Weights of a small transformer language model: 6 heads of 64 (3 for keys and values), a variant of Muon for these matrices.
MLP neurons of a small language model. Each row is named by its layer, matrix (down: output weights) and neuron, and shows model dimensions 160-351. Each number is 128 + 32 x the weight over its row's rms, rounded and kept within 0 to 255. Numbers have three digits each. A neuron's up and down rows have the sign that makes its largest values positive.
After each neuron's rows, "fires before" lists the tokens most often just after its 100 highest values on Wikipedia text that the model never trained on. A number after a token or word is its count.

L9.down1236:086105150094084137121124134104150121118089128076111161211119132082135073114154083091119114145108151122171147094121155156131084132030104131127215110148140132147137085171107163143115114067089136183162102143111131109170100070129129092123071078111140165153200102110173125155157131113179175094116105105150159187139111138097116127155143128147179162122102127073149092186172177161086146134153112100209089134103120122100118085163100093155102160123117175125087133138123125111087119188177142094099147128045150110126115112067119120135164102112151138123118165077170105111121168158103105168
fires before: " " 98

L3.down514:093150166143159116109157111176127098091152086137145108130150119079170098161100112141140151124128123094126095161156121106164133104105120142171120088127156151120126126092052129125109149190139134185136162131143132136119183136140068109104180009118148095102124178159152137119102118167176110182195151078125193126125185102071071119217159125078157148086117121179128107167160114125159094125170155116121126218137146043106157154106120166128107189130080161148120148136154147102128118163169107175201134154126138102127119118109125071117181130142077121138144188103181123142086177158115106149
fires before: " a" 38, " an" 12, "8" 6, " the" 4

L3.down948:118131127161162155111146143103149191084123093110171137151170157139160125161131082061080012101124143142139111135132135140148152087107093111121098126081159118131142139072161139143157156112090147185110107122133141191129116079138080140114139124106126072169148079123058150127099071111134090150102082110106135185124208084109131125127125145161108149107084074170119155054118125170162158118083136093118185136081129106098149105109195075118070141108137150065142166163129124157089070150099139133099145155149174099132105137148145100190169138136134115161117109141114117103089169120126140104
fires before: " |" 28, " %" 10, "3" 7, "6" 6, "." 5

L9.down825:095170141143197168050134063113114075110101148128098104156143141095058145146125129111143125118101118154166143178119103151116189131211136170164124145131096169131157121104097115124122177108033047111175173103123117153149141094166135098092128120164116181133179197145121099142138096101076142150151113129132125139132084086099165107077127160119134132151182104181146161133156140082139128081069191098136166215148091169143167085101129063143060203121133104110108145166095132153105120104125199138130103111123177138131119119111123140115117143200117115104124150130147168080144137113102119164
fires before: "1" 80, "2" 16

L4.down723:147156118136117132148129148106106045102109098118096154152129177157104081162098123084122162114138123227118126131105161158185110112088053131097094118120105190179118122095183163183115117146135125151148082161133141102103143054150148117100144084082138067063125102090143152159158144134165106157127126112154142110101128143144164149129154111123104141110142069112152116118171045151114081085106133112149148142151138165136072170126135109147122129126116126153138072092102124146094139177139137078137180126171057065137040184069094168157145152140111139173131177191139166147167172129148119151
fires before: ":" 21, " |" 20, " zone" 6, " (" 5

L4.down1227:095074090117141158125128123094083184114137154093140106194103102101111141117155121106129179074086097193163174162153147088140105140117106133106103128113091123115174177114136140129099097102092176180075128096135115166151100117147141141171140119072158060145149156066098117166162135088073092148125095133111141109087134142120164176176198051080111117136106129102100126106135165127151053122162178102089127155160170143167123126168140198106123072110060134117112115120124106122135089112123169111125146158067132142099134165122103118166197154077080152145094073128143101160161149117133111153
fires before: "9" 23, "6" 12, "7" 10, "0" 9, "8" 9, "1" 9

L9.down175:053133113150100136136080140147118166168119125075095141123131090189087170098132121120174101127097159059193193139168121171136142122151111102119191072145103121113104109164172141111067124107164154112170082175109089136168112166133124129143140099172126143187111124166158172160153134154120116140140075099147128170187102130131117040188160163178125169137087143123175140113108127142162120102125162069102093117099143092194120137118123190115151119081146126132158197170135088098149100140220136129235132127134131163177189126123211139108146070124161129133100128145090070103107141118185122114
fires before: "4" 43, "5" 21, "3" 16, "6" 9

L9.down694:118188144143183052139178122144084112141165098127182182134176113122144112123099109149149103106128137078152142167127080104154121114180153127130121114164117162188069156090129133145157105170151114126152108088089161115146134121087113155136168111122162182106146113143146089178159106153067116092129159099026104141130149155143122099077131098095169120105180166131158172144126127135152138169108149083120125150101078050116222094135114171105156137159139143156089145092119097168120077112133131147103079096124103091140191157102145110120146094137177105118148122126128157133189135095130141070
fires before: "9" 46, "8" 28, "2" 18, "1" 5

L9.down185:077141090098127139030152132105111072066099105088193139125095171112135072096136125126059142117140120164180151159130152119199127097128078129082103137161117131170095135067112114113150143116096174216151123104113121127106099097139106074113101103161111106100132122154080154111149142135066119167130118125135091093072175152143151090163127138197145078123125129106058164090118129132135109023174139163165134163137085124119141172161186136136129185134130176171132105152154118090147060095125117146100096110091154130135167178135168124109116150151133066121109152133182095093069107099118118097
fires before: " |" 54, "2" 15, "1" 9, "3" 5

L4.down262:138180155130110117062150114135090132133157145116175184129113147119050109121125148122165174091160129115146088108187117115092155151165108090133112104163101137173115079177146073140105103073111115102159123119207130144104109156099171190154099079108078107162125076197090055139104136129162155155119141122133160103079151105118132090077117058106167096165112104125073125085143094136142122132168122101150190084177100121116106085176122163110130107181154083116126101087144138088202101132136147069108131136102050170170192120142114147137107107155087127135122122120129101161183127129124121129
fires before: " " 40, "\n" 27, " X" 4

L7.down1021:169132192140118172233170089126135118140171063196151116081099146117140129139153162104109155162116159193080112117198139081152106143160103176118136110080090172122096178143110087133118173071122160153131141138135152209122137133128136152143103126106049165158070149160130154109205157115196160124216125105150121082107109083083173131115136145069120101132100087136122120051093082126187193109082141164135155135090161183068085128158117093124107165110112140174106179126105110106145142127077134102145100174148140139116111170183099123085083129131110119123087145170159126130121159191084172168
fires before: "0" 30, "1" 14, "2" 13, "4" 10, "3" 7, "5" 4

L9.down1142:093114111108178063105137099161126129158161081094158138174148204124135137155107063089134154181147124070151140099201159107146062095171133118122142126124098147151175181133137082146051118125128117097168088150124138155120154126152107151151153136077130097117087126095153163137132097151144111126153085097066120144139204099122090141129101042127092184082130191158085197174094134134199143034190108173094106161148170107082105130163095136146104145129124132089131140059082139143149113138159093118140094130164135105143144149076145072084147139140114100139118185174113130112176120173117118125
fires before: "." 15, " of" 12, " and" 10, "," 9, ";" 8, " in" 7

L7.down590:160039080112154166153170174137131101148099059152156125131112109169126171147043153139171120114127105096168103166182165141128196111163184135202178104097155112126145125133155106092122074171176097145135112119165124131147180129211147163168093123129123100158118130137118142091087199136135104117128106121080119107165114144103153103055101036082125159129198051095101081132132128115164084153129104122130106153135114097116132162103145140127142130138176084110123183132132080179110130136120150134113131146189158054136116131167132110170138116115092144123151149111122181104112085141153110148
fires before: " " 39, " as" 10, "-" 7, " to" 5

L7.down460:158133134135153124150122092154119189134139125141149153164125113108137147119094059182054124147156160110165165164162042130132113103139221120125105119170121124160128114137141159135126162112127154170169083129181113077104067093153120101099064086088137112131139074145110078107140135153171189146157104068138067145127151071144131083148121030149100101133146166102115187129084118143181167135122126121079119145148142092137092170174154132133153128105144107143157138123132132132145124151150063124173074186093178161137091105103167163118125039148137160168105162123078079096097131145134119167
fires before: "\n" 97

L9.down71:144166155171132113144120162131161115097111146126134124111113118078142117185122107108126148013094048170085081129119147060124132188119086078099146138166121188150171164151090102132164107089135103094184184128118103183120114126143126100217085129135110138145120129114087152144142177098185203190120089122129089096162068107076126172149121079118117113128101140103144132128106150120126094179137143158122130095107154117130097097165155146210105121118155137115112121100189082116146163124126137122145151152100127207128141173140140137087131148125118158099157185146084113150089124147134145146
fires before: "0" 100

L5.down744:132118107126124156148150107197139122151121059163109113134100095142159076118145132183158069117137126118138172210140132128156101160108112145177140126148129136153122181122112088115156072078158105120130146079093148119126138136211132135162133103162150112127158081107162127083166127144153144108175154062128098139137189083090130094120094000155142129117126098141078114044085133138140139161095210187113125134082168156042165159173130107058150172130156129149140180113145091124093131169135148072116172154133156134101147114120131082157125116064137143144091126145203155140102114136144113141
fires before: " a" 34, " an" 12, " his" 4, " served" 4, " the" 4

L7.down432:152181155187150121092089093163072059154078163156118127108139150089138190154142099138147142177188179118114081104143147137152137174122181138116128148158118094166152067122075092135102119122099077133102141060105142103194171113125140122124133130143055085177123173140112091103119135086168147091072206131148128172129138153153178131147137042146104165154120106103134123117149199089159083143120051108114127115147128068110118111113137117138152070101164106164144121188166224136087092162109182098165141153122162076152105121137130092107099130143146116104156146133180128119078120088091141122
fires before: " the" 57, " his" 6

L5.down264:141172187085079120160140121149119146105137132114079166117118147103173127113144122112132160171138132176165190180140116145154116095149125145131086123136150178097140139132172180165149104135093127167107155134104149088113128168152130123143082005133195131127160166149168148161100103126160181104123143112115150067166145143123143098129106060064120139162124069112164129157128124157123166150177167128202129209155137163093100132141142145101190118091069139255147122109124125112206181096157157131137104149117136128118126150096137102119193125161055164113107156171126151114133144133137139091
fires before: " a" 37, " " 17, " an" 15, " the" 6, " |" 5

L5.down276:170122141138029060133090161138117110153098089112130069157125090123110096169112111152099130120128087147102082128155117152171162170099133101112155115117194175092163089142156099171135131180168069109126153108080114069123138142181169167154098115163096172121177148142130165125127161133119192134143081096135131108109142166197177129107160066135069107112120139113106129150135117163108151184128161157189152087048166180120143139142126145144122137116118137103117098151106087148139093134167123139112157117097124091104081114079175112099086121083082114193086158076139084183092063151054124145
fires before: " the" 37, " of" 17

L7.down422:168140176122133144156103107169111131144151164144136129131111146123143121165152057150160122177155134101106128108136173140153090150121167197094101097099126072128180118097141157123108149150103152122019164099084127103135117220092198099147182120153117145150179189115102117141074150070163193135162113122127105088089089116095086121102126131167122126078058162176138192115137111137136129120138208138087131088114094086134147097150131078103134115097160192100115129056142184133127146129078126129108168112174141131099137114125073154147128118082184187183141093188104165150051135112101131119
fires before: "6" 20, "7" 17, "9" 11, " the" 8, "5" 8, "8" 6

L3.down425:079132100167093118128154088152130088053171110116181095111150120083102157108112145134043129145158087158098093166100146125148100123170109126154136118144093104109135134173152116141150095136125193136117161183101170156106121088084108097110126117135085151096129191081101175080118121169128011175061124132140147139153136100096147131078134174081112112125097107120111189128138170105151127098135136099143118128105165143188174077138152042111144114076130149092152125086131090102161159142097186073104163163118137161146105123137152191156120151089070163131134117143103162087089200099099205128
fires before: "1" 52, "2" 44

L9.down1084:136129141133076133142101127132136105078112104108150112082173127090103097100207068191082143103129131087129143161171089139110098168088176149119123148161106119182150135120177186139106125189091115094141099153088051190100164168123087087120056132116133082132164172137138114094092077097092133143124207127097132176141186169173161112126121039104113103085150125155109113200117172147122117119132143101147120144112141131172135166113131135124151148110138118111097140114120116142164138198141084180105121126139141109164110041157087121136101175134145174142134096106113102133175064146082153106
fires before: " that" 46, " the" 9, " in" 4, ":" 4, " to" 4

L4.down1086:116137120151159050098117120125137120093088078148151055078137125143105221148100117177128122136130166149098123182099120172124098136102135151159124144144148132128121110186176157131088201131156142125095152120127136099166140157164084141095146123202068098119130075118162180155130063155131149127135123139138106119109133152106132190143110076116107106143119115171135111158092119115089123091100128148128150073143137137104174118092078053120121109162111097112113136101115174173069146095070166117150129187095153205137145151170154149130143128152059194141083148153118178129115161102136138102
fires before: "2" 23, "0" 21, "1" 15, "9" 6, ":" 5

L3.down1106:120201149157145132063150142085197158111126081118100158140147104189130062134155151125174159064134110106153080113160147139080088131092151160101123132089125102123095114161107054139124127135079070160084083115133136175124158113166190152137112124189097119103135110135139112165098119092099166114130093150114162172109124121105169126142088000140122117100122213056140167170174182176152110182134101136157108138177115109101094132074133095189131114103140090111193132080163098109110107126109071064150125182161138175119150097123145182120144123092109124152214134135163085084113124134136165155
fires before: "\n" 100

L5.down779:158135165157188159206121166101176128156134186190144041132096095100181106150137115135109121162113125161133124097124156180124154126148119159137154124136193092120148114153160105154060134146118120121204120081151069092119117167197078143111162169146103202106112178121162140142104091164126193126112121154114108168169134191103135131145113085066053100113176150147065103134101171069118166091150136043094079068136133183114132138127159152125106123127144115151139142099160113149091170151142138171100078129143100138161153138092193126119133117105107139168084136156106174087135183112174119090
fires before: "8" 43, "7" 40, "6" 8, "9" 4

L9.down642:182151120111113111043078126168132104053183142128045087112143167126168085144110139120142092163132132106131191125124157097117147138152114111118151139166205114108186137185119132155168152075158120141096156164110161128141141125071108102108112092126132089157054139141123150031140158117172109154138099179106099120096138137163105129152057176137096134150121144088127152157110141077161115112082093111147104125108139148146129148074148127072159088134066177167131108109121071098113123110100157161096094175127164085110132114161082126141098160173139179127131112125118084115112192114177138119
fires before: "0" 52, "1" 12, "2" 10

L3.down974:105129165083194089113100075111126111120180156141131111085122124163137150053115125135165132155102118118083118178101133117136150103011072145150140195140077190123119125165134131120181146107098129112172151122092109116154124103092112112112082118173084162161107098164130084158144140085143098090147097138084171157130129080119170155135158168159130104101146175154085117086149136126067110099185124134143157121179174121090121124097141144162184125120124123128107165118123105150159149108150173144126114165138163154083124112157155162196182081082213080186122190140154129104165054135173182112
fires before: " " 30, " life" 9, "==" 8, " ==" 6, "omen" 6, " and" 5

L5.down618:114177122110097123064107120128087151131073104134064118132165109136115103128118167171128111129151117084102099140086174128097183123108142063187111197111066125142060124086188099160124143106107098160114119150113156129109123093120106136117137113126151125115092118159132149025043072118145139050067192144115126118159145082127111147150115101143114123010140097136156208129170105173118128166164105101149122065156135167157081131132118101136084124123158067155094152112126133161118168119156126135146135171115126131030100131101131158085159145134146088144164152119154157153123078103139128144
fires before: "," 36, "." 28, " and" 6, " by" 5

L7.down366:145136145101130109119099114165153137062143101149102121116155146118071088168180173165098141175186172146078175146144124081105141142136147159081165134097100145163111153178070169163171151107178142120164184106150141195144122100104103133078146035173190208154075160132140135084104097119152153134129119113163041125166151078133194129205105223120111187132139137087071141194133175117093126145127170142142175172163111135183084126109082079096150120100108137112071133118124151122134183140179115153133163177126126132105119101111191078121166104149119128123084137172109144131086123126106159156
fires before: "1" 68, "2" 5, "0" 4

L9.down439:180150119152140119217140176117145114147134109087112112131093123078118144109155164113090082084095208085131097141186109138176096075143106122139127158123131109076110116148102145181102105084145109134108110148091083121167170104093166158079247101127123118104061184165100147170178216097167146171099109137097100097130158080086144110121079132135128052116134174090167115093101113132086088131153159145160157087117105099152212126149092122156141140112140126132155120119141116181107059150123031054136122104164171095147119154126093102125163146088062133179150199148041096110078155164093113118
fires before: "," 18, "." 14, " and" 8, " in" 7, " for" 4

L5.down623:131148152091103136133137042155127128161145097083149138135092098188094177160103163104122134101156112121185093136121163165117147135093171120135121114160125133164073158147107118096195149135118112100151150111116129112211126148125061129108097171121145127110186142130110128148161131123128108075121138108151139161152093111157149167087090115199142130067133180147131151111114154139137160101176159101086197079123113125105112138095084152064147102148152142167063129102127132147146178083064171142135077144112098090084148112106098116132196099108083137136146162142127110153146118176076161179
fires before: "\n" 51, " " 14, " |" 4

L7.down541:081104150099134128182098154107165086078175151140150145164153143097104160138126162133138064128128056130077164169128172159119103138141142129064134139206098151151097176145230184172133149162172111135160062109147087133132097166107138150120195101149117189124129169092119130143134161137125151115145167101140126137079119165095118101164177103139113168182158063108161175129125149135146184141091153127074137126163118148125101111139116064154142100142185126124117170139191184199164066155192091090147136092123130195140151172142142109083142124076213144191122158134123146155134159134147122067
fires before: "1" 22, "9" 16, "8" 16, "7" 15, "6" 12

L5.down14:163121160150083170122099116067098133139152133162128165153128169079103097178114126155177082123155126139126165172136092124174109097153128117151133165159073103128146129168086124089131119097151088136170142089138143113110154119129131126122208115055172125075128115145107120039136147113153096165150086117170132164166133076096104123134177111131156161187156169135119154103078100122150146182147092119200132174115128095100169145095148146124204073103151136086131115126200137141113110117157116184125129162088119149146096130168063099187162063103137108139132124136116112126150117127118075134
fires before: "\n" 95

L5.down397:086147126137065111095042124144074108142124170117144130083157169120126157097135121121065183201137137128102160143156117114159158125097111127108174084183149084122135125157113137136135120119111052072181100125066123055122119109164081132131106109123118146150061153155099125174110109142124047133137133168113132164094153143166157096176180173130107102127130091118110122145180151128105126143161035113097138129177144084127140145080120099201095036123139116122152131139215082116133166136088192175114126146120124124100138103137145154132168076099108139160131112151116131103109155097137139147
fires before: "4" 21, "3" 21, "5" 20, "2" 12, "8" 8, "6" 7

L9.down1138:156117155079123176148152088133105193190137144104192161124092106134130127154160147077144096194167156102168101085176126091098137093177036127148139119135149172126086171165146197163101126093163155162086148130116165102096136135117180190120162145067168127094012095189114206172090142094121100180156102090111130129105127112120134169124096032088102103054167111120120154108099126131165125103110108117105129106162133125136153121144065074149186146092099128108105086134125160170203124184158101112102158138141123162140118143128162077109139161130107112089133048089131146180131151088099149095
fires before: " by" 36, " in" 25, " on" 7, " as" 6, " to" 5

L9.down976:098109155162141139093132145165079130171095131131115115162134098124173182117133149152102079185167123049131171076082118160192120108113092091134086093028125153108119129055137102135195119089078137106103153168166091087147159157148142126124171163079117105083118073126110108086099117175115133188136122146118139156156127064144144117100095165170127135127131160127080195136135083131156121103113161086147107128169187138103098141158162149125061154059106123151134129141081097119122151146132088145117183150175133107111151120162144090143133120070126095107144202176098117154089129100080180121
fires before: " of" 23, "." 21, "," 13, " in" 7, " ==" 5

L9.down1255:090161103210109128126130097140163102138152179168124132103095126114130161109138100134107135181142107118120131134089141159160135121153120113110099095147087115156181091128147147140063119167108147104178097157136147137131173152182101101072098104142153110071102172108063122160142141118189086102146148103155132152116178099139158121155100151165105099099073114110061101097097152155116122147184129128118160150178104178149114066111116101129160114148098124160091126063105111106166164106078142134065104105088180126150133118159093159197137070143126115123136114189083149087126125146109123135
fires before: "1" 24, "2" 19, "4" 10, "3" 8, "5" 7, "9" 6

L7.down346:096151130149160151139109163107163131091133134148094142127127137111160097078123102128115101199080163160186156168078121139140121115161160134094129137170066152151129226162110134183102119155114104119114126170108165159090117111098156120104143078150197075144091099123101117116131108136113131105111122084117121135073154112083176148116167186132106154094100062169093133117112204098138180111109161152094164149103094164164151127094097138094172179133058114128123145147087120167155220124105128101080137146090120089164139081166103162140123091067121078187177111123092187131164085127143110186
fires before: "2" 34, "1" 21, ")" 4, " century" 4, "-" 4

L9.down913:122138124175143114115165112132111103111153135075147206095063148105151093119079074203107112158142145128142140107122106176172087090089122093091131180132084146135171122123139073119119192090098109060154148112172165145131129093082147084114142150145088118087098099174175129118114130121122092162101195106174159127141121139126084107182091185155184133116146098134120143104169148121122150084152080116057126098131146117149169107096133126060092127143117107121100144149180102090162157130104119093112127176110097114173126098136116142151141045167106162162178186100150103118145151165212104161
fires before: "1" 58, "2" 30, "3" 4

L4.down58:143135137173137134117149111063144107134093156084148127130161158130163183176130125133096115118144189115158169119097142076098127153095162181100121112139078171174124090141142104147084108153081133145160162117122117095140062177128159133142087091091114129153119129103074143151029115096129157080170157141087149157193106095060152158105094155185156124119157173141109170105110136103231131159184151068132180126180143139098118117220103108128134105099129137140111095089156141153124122175098165060127155084183146107125129160111105172196158120081111116146116159107149153161118105153125149116
fires before: "\n" 50, "á" 6, " of" 5

L3.down944:131122163129106102102089109116147097102124117107096230130096208180135120132151094153135081096149163109113136151142105109105116126141099165165100134118055190122147119166180155120121155081155118155090099103124165117144092118112114120118151098152126079121156122102136129133094127130126118123145125193139136143186171144067147116171101151131145160060103155122124089128085089142211187142142140128136074174150155097187162096127169118138145095068116126131125109108184082120091128173177068052162114135104128168131092197117113097142198109151126117096144215101134142146118160163129132124
fires before: " a" 30, " an" 9, ":" 8, "gen" 8, " the" 6

L5.down1215:147172108124122163116159108166059042136057150057111114187147162114195155151164128177089119146183110150135112130100164109188112050164133148131116112119128151196115247069118145150117133107107091111117102127079129108158107126172141105135157120066130159156091102144070113164146146105119140115108073115195117138151175144106140106158147112161115133083138137179127089182135081139123160103159098121098125109142124138139130196160132166152145126123112145123144100121131149106105169078063121107183162145094151116159088135098153101131162127144138171138096136067161177146157095233134132114
fires before: " |" 39, " (" 12, " M" 6, "\n" 6, ";" 5

L7.down561:129121164101135091108103114104158120117101086131061186100108109109081107082193070135059139175126156149083122120145147152083178113142115105132154120095087096112172132156111098131104149156115114108182151146112127121106094181099100067163113112064151128126119124111121126097134094165114143139094146085158108180139152061177127144129113089150153157100133078056145165155158145152097074170131104120133157173155141122119083140088075090168118158089179131155165141164105152118137090114135161104135156113073140124065100135103140064138104079173104128162179162075138132155074116135137111140
fires before: " the" 30, " a" 10, " " 9, " to" 9, " his" 7

L5.down1008:108145074196119155160122113159105163157089105125145082148098180106070128115102132123111123217138128102185151102158082116086102153109140149136147131162066129130140112096116101094107084135141104159127102176119082100137088142155086092075147143070149097184096126098131126089096169178188107182142079113151168167124080156103161104081148168197087153140103149128142125156145161143197169159135122132130104138133154107115125077095166113157090139086144130104154147092061105083164136142146161163108158161130192138115098075078117081094115105105103167108102152114175100114120139078147129133
fires before: "9" 28, " " 22, "-" 7

L9.down776:181096103122124135100116141172189110115108112058137083113078102148124153127086143179134154134093094142083186149179072098187191114116147094126145140166165169140166132154156135120120093096103156118114177101126135132133151115110134065150115162154117097112080104129112134103125140125168169113184062132145081119110155167095123132166138195198162125111069058106124103077136148138103154123110110111111163156092081121142110153131147174140175083078201143085138149145132125046087097109073136107127102165118127139143114127152124149115173186134170138151110137157113148116141153157215163123
fires before: "0" 17, "6" 11, "8" 8, "9" 8, "5" 7, "7" 5

L5.down1149:122119144095111114113093139097173065137063182110151149122127155116161101108120083109152151154127142153122152089075171165113137152148142171071137142159137156137127133116082143134184090090121142162174142109139163096177179133153103147125132126108106130114153160104122116124149086190184141125016128100128125138103127108140140072147139101141100198127180110129158073187097145155104112141097099123131144098117115134192096117112125196114121195102137146154159182117123217115118072126191112106102141185127153145189162151113211113143129142131179119184122135145143152123110132142106081107
fires before: " the" 38, " " 23

L7.down963:131119089108147148118132144162144109117095110153103088137130204116135107136122174127092104119112178183123107162167130084109107137116108132113120084111132144158108107136117124139112140131112102102051143165095103161102147115099163135130219111155145147097119173149119152136134135162094100096137155146122093108139118121158087187163123003146107108140130158165123146141182129108140145153125141115093122144143114107128136131136172130128097130139106102115131123116144064104136116093148103100164179155175165187154064097187108141105086092132159143149079144120169143146142128182127124115
fires before: "\n" 100

L5.down495:105070144095070070118087072193149155086079169123133159095164165130115130177122116178119134117119094155102108111185149136082130137110124114099123155138157179157143119060099162187097167141070118161141184084111119158179107137124162123131132166135102130123105130171105129124138164132145150156112137143077194094156141131099187097125144162122139109201121088124113141157176122111153121154113146113097164088137120144119156089131120141114065123103153118112065129113111156129149177090110134182139080093130115160161158180133162127107119174200111110136070137128098187079089130157169158179
fires before: " |" 51, "\n" 14, " " 5, "0" 5, " \"" 4

L7.down865:167136148123075106062158077122144098150123140157118142114120062151146127090189128113150087118140153116163119191072129078133122078132146127124119132130098155120158136096228084114141098105084123140121132133122147101141134134033070117087136221103132180116190121095145195154143097150098130121159146114179143113111090122136156113101171156136107082083151151173157119107178160128145141112135135104103184136123111118161140117175131114151113109137084068183121141099151155075145137083172125106070159152140167088090124197085194116103121118154088159048121112134103142102191131156151132110
fires before: " |" 46, " of" 15, "s" 4

L9.down1014:141163109140097108155132116167106101084186130078118139145142081133125161148116099146024151117101117155097216166138188100075118131157129164095132100158124135103179144164186124066062078166147091113063072155120101165149149144163117152148162128072095118204131148108086126142140151104156071121167127139057114158141161146186140112166073169099135107149105123158082119138171147132148134111072148085141097111109118156087113112188173103097153126073144133149177140094137144095161130096069051150116113138096170111163196171147145098099150136149106130156110149173128087168139194097141097118
fires before: "4" 15, "3" 13, "6" 13, "7" 12

L7.down1169:108138108176175149096135197160190106111083127134121092121074152122174112202110186155153095111147106182109132086100137095152078147138131184121093100081116130148130131100099122153115121114163148120109179168155096134179083085140129074120127084154078083108088080145131150166127153107199167120135108142149109125117126099145122176135045136138134127114170071070112117174078192096078112061152164165127139061125162097142079124121119094120123139185159142137101163117134095112154175130160110108072153141154095140150132112000143114133087139102107168124122139129142123145114121083141077117
fires before: "0" 30, " |" 26, " m" 7, "-" 5, "m" 4, "th" 4

L9.down1198:143120104097094114097147082098118077078120111148138104147162118176134112174142112163132153171049102116095115191105113084100137118120105144191140101144104103104140115144131142129100100120174136160109127053132100154099085094155113103164104140163156156147054163130182141082121123132118159078136116159143140105091121133120080123194125084106131144082140070162155152083115143116150096156100079202101082103158114069126107154126120141112110107131105076118160145182138161125133125036143165125146119127119102141077161144070085124137168128139083133159100200070113105172179103136145090078
fires before: "." 18, "," 12, " and" 11, " in" 10, " of" 7, " at" 6

L9.down1033:125100164129129169150176110117143123120143118119037104101108163153097076150157149118128142143079140128110177148087195092064134115126067131158131087118087124141140121152193151104099099110108110135107138113039092073103130138169159120069186097095151148110145168146131148149128135200141144175128125135096141110143088114120049125164126080124128155115142092144087185119136170106133136164154098139186116152104153043150176115164113116076101152112090085165162054140074137137128135112152099149188135073152153130135079148070119111116138127104143143129207162160141101129136084146143196121
fires before: " to" 43, " his" 6, " a" 4

L3.down280:177123190112105120090158104167135094140059144139101075094147069043151085206112136116139174064139146071154104112124107110156102141098112176109114072092156174074122102176155158109110113116137151126171121158169128028096128158121161121178119112146177120147147151075102185093184112079089062146123128123170109157092129176105140154088156100150086128147125143112074102107160148123137092122150160115140148159168109086129146119165170133158157101099101094149115111121056126175132148132128148129097163132105135086115110101152178163113121158086144107106152160168175148059096099138107092103
fires before: " of" 65, "." 4, "==" 4

L9.down652:131160152195131163116120090124140129121163113136114098123144117150129102095105132121132139143127146136165179097113120134192083109116076192179120162139137140094165098102156137133157143119098153133178187076137149172174173093053131082074082118157120062120146149122145116193102100112156085141092180169135143142149136123128149127094093090123160092084131050154118077166197117087067107094154122049111151152128146138086186102110142097118108122141085133147111105129116148168096171102129169094138176148073165153075107132095128107104148142106170114088129126171128152168083123172122090135
fires before: "2" 43, "1" 16, "3" 13, "0" 10, "4" 4, ":" 4

L7.down662:153099139162123115172182099137117144140163152182124140057105118087146113124109155092108099173153096161170149175091160171131138153146157090141101126155135128139150098102121111106145158136139097126078128118187161112144132166138104115105103159156100105144114121072079129073125130134092146059157123124131155152160126142166157082195135177105142127120139150168144062124118128161115131103095115155167075081177131116101118126162169102132108107119138099168173185150147203122122095118182088118157187093111176191128061161112141141141120104142127143177133149112130148131167152111125161144
fires before: " the" 34, " his" 6, " known" 5, " one" 4, " a" 4

L5.down444:196107084104161089164068131182091193148126143145138087135098150140154109127161126107118099198105108145138122088095096136084180122130123181115069090124133111076137156137131145127072086106107168153166120120101150119141163073194135115104114180167146078132069135111117161148118168146098124157133039087134131079065085097179125114151089113141121113079179130088162096142113117108147064130149073139133153126181115103103161143156116138183175098128116069096090143091102131137145149138138135173139114088168168181150124128111158072099169148092110089119212113162134124164096133144163156122
fires before: " in" 21, "." 12, " to" 10, " on" 9, " by" 8, " at" 5

L4.down32:124229123157184182096194091125084021167120143139102094145095126166139143092136139170174151153086162117171176125138117110135178122123085122141072112094095110139139131143140093111129083148148094158093137154140074163172192141124150147083159211137091114167172136073119098164102124163103100154085136119131127135170134129115130104101112176085151136147157118114097113123183093037128155166089118161100131141119137137070117140125106115119122135160092109149101135127132068153148146107152092133136152100160100124071137095117197102161153161115106118129124082146143150113131158071109167151
fires before: " " 47, ":" 17, "1" 5

L9.down583:125104111151125113126103164103160104122191149152133116160140079167096171136124203091122126129127137119146160136154113190091198106046132094127114115117089128142206144140112066178082160157135113159116166151118102124138140147123156098132141091124113123192060109157097110079118201145159134136129194115141130140109143117131121139142133142128120142153077115164130130187141158150109159118117106167133162212109123069176138140134120192144149179130078155111176126114142103153126105110136198162097060139110156164148175140160092100110124135115081160110111201102040045082112071116104137193
fires before: "1" 37, "2" 20, "4" 6, "3" 6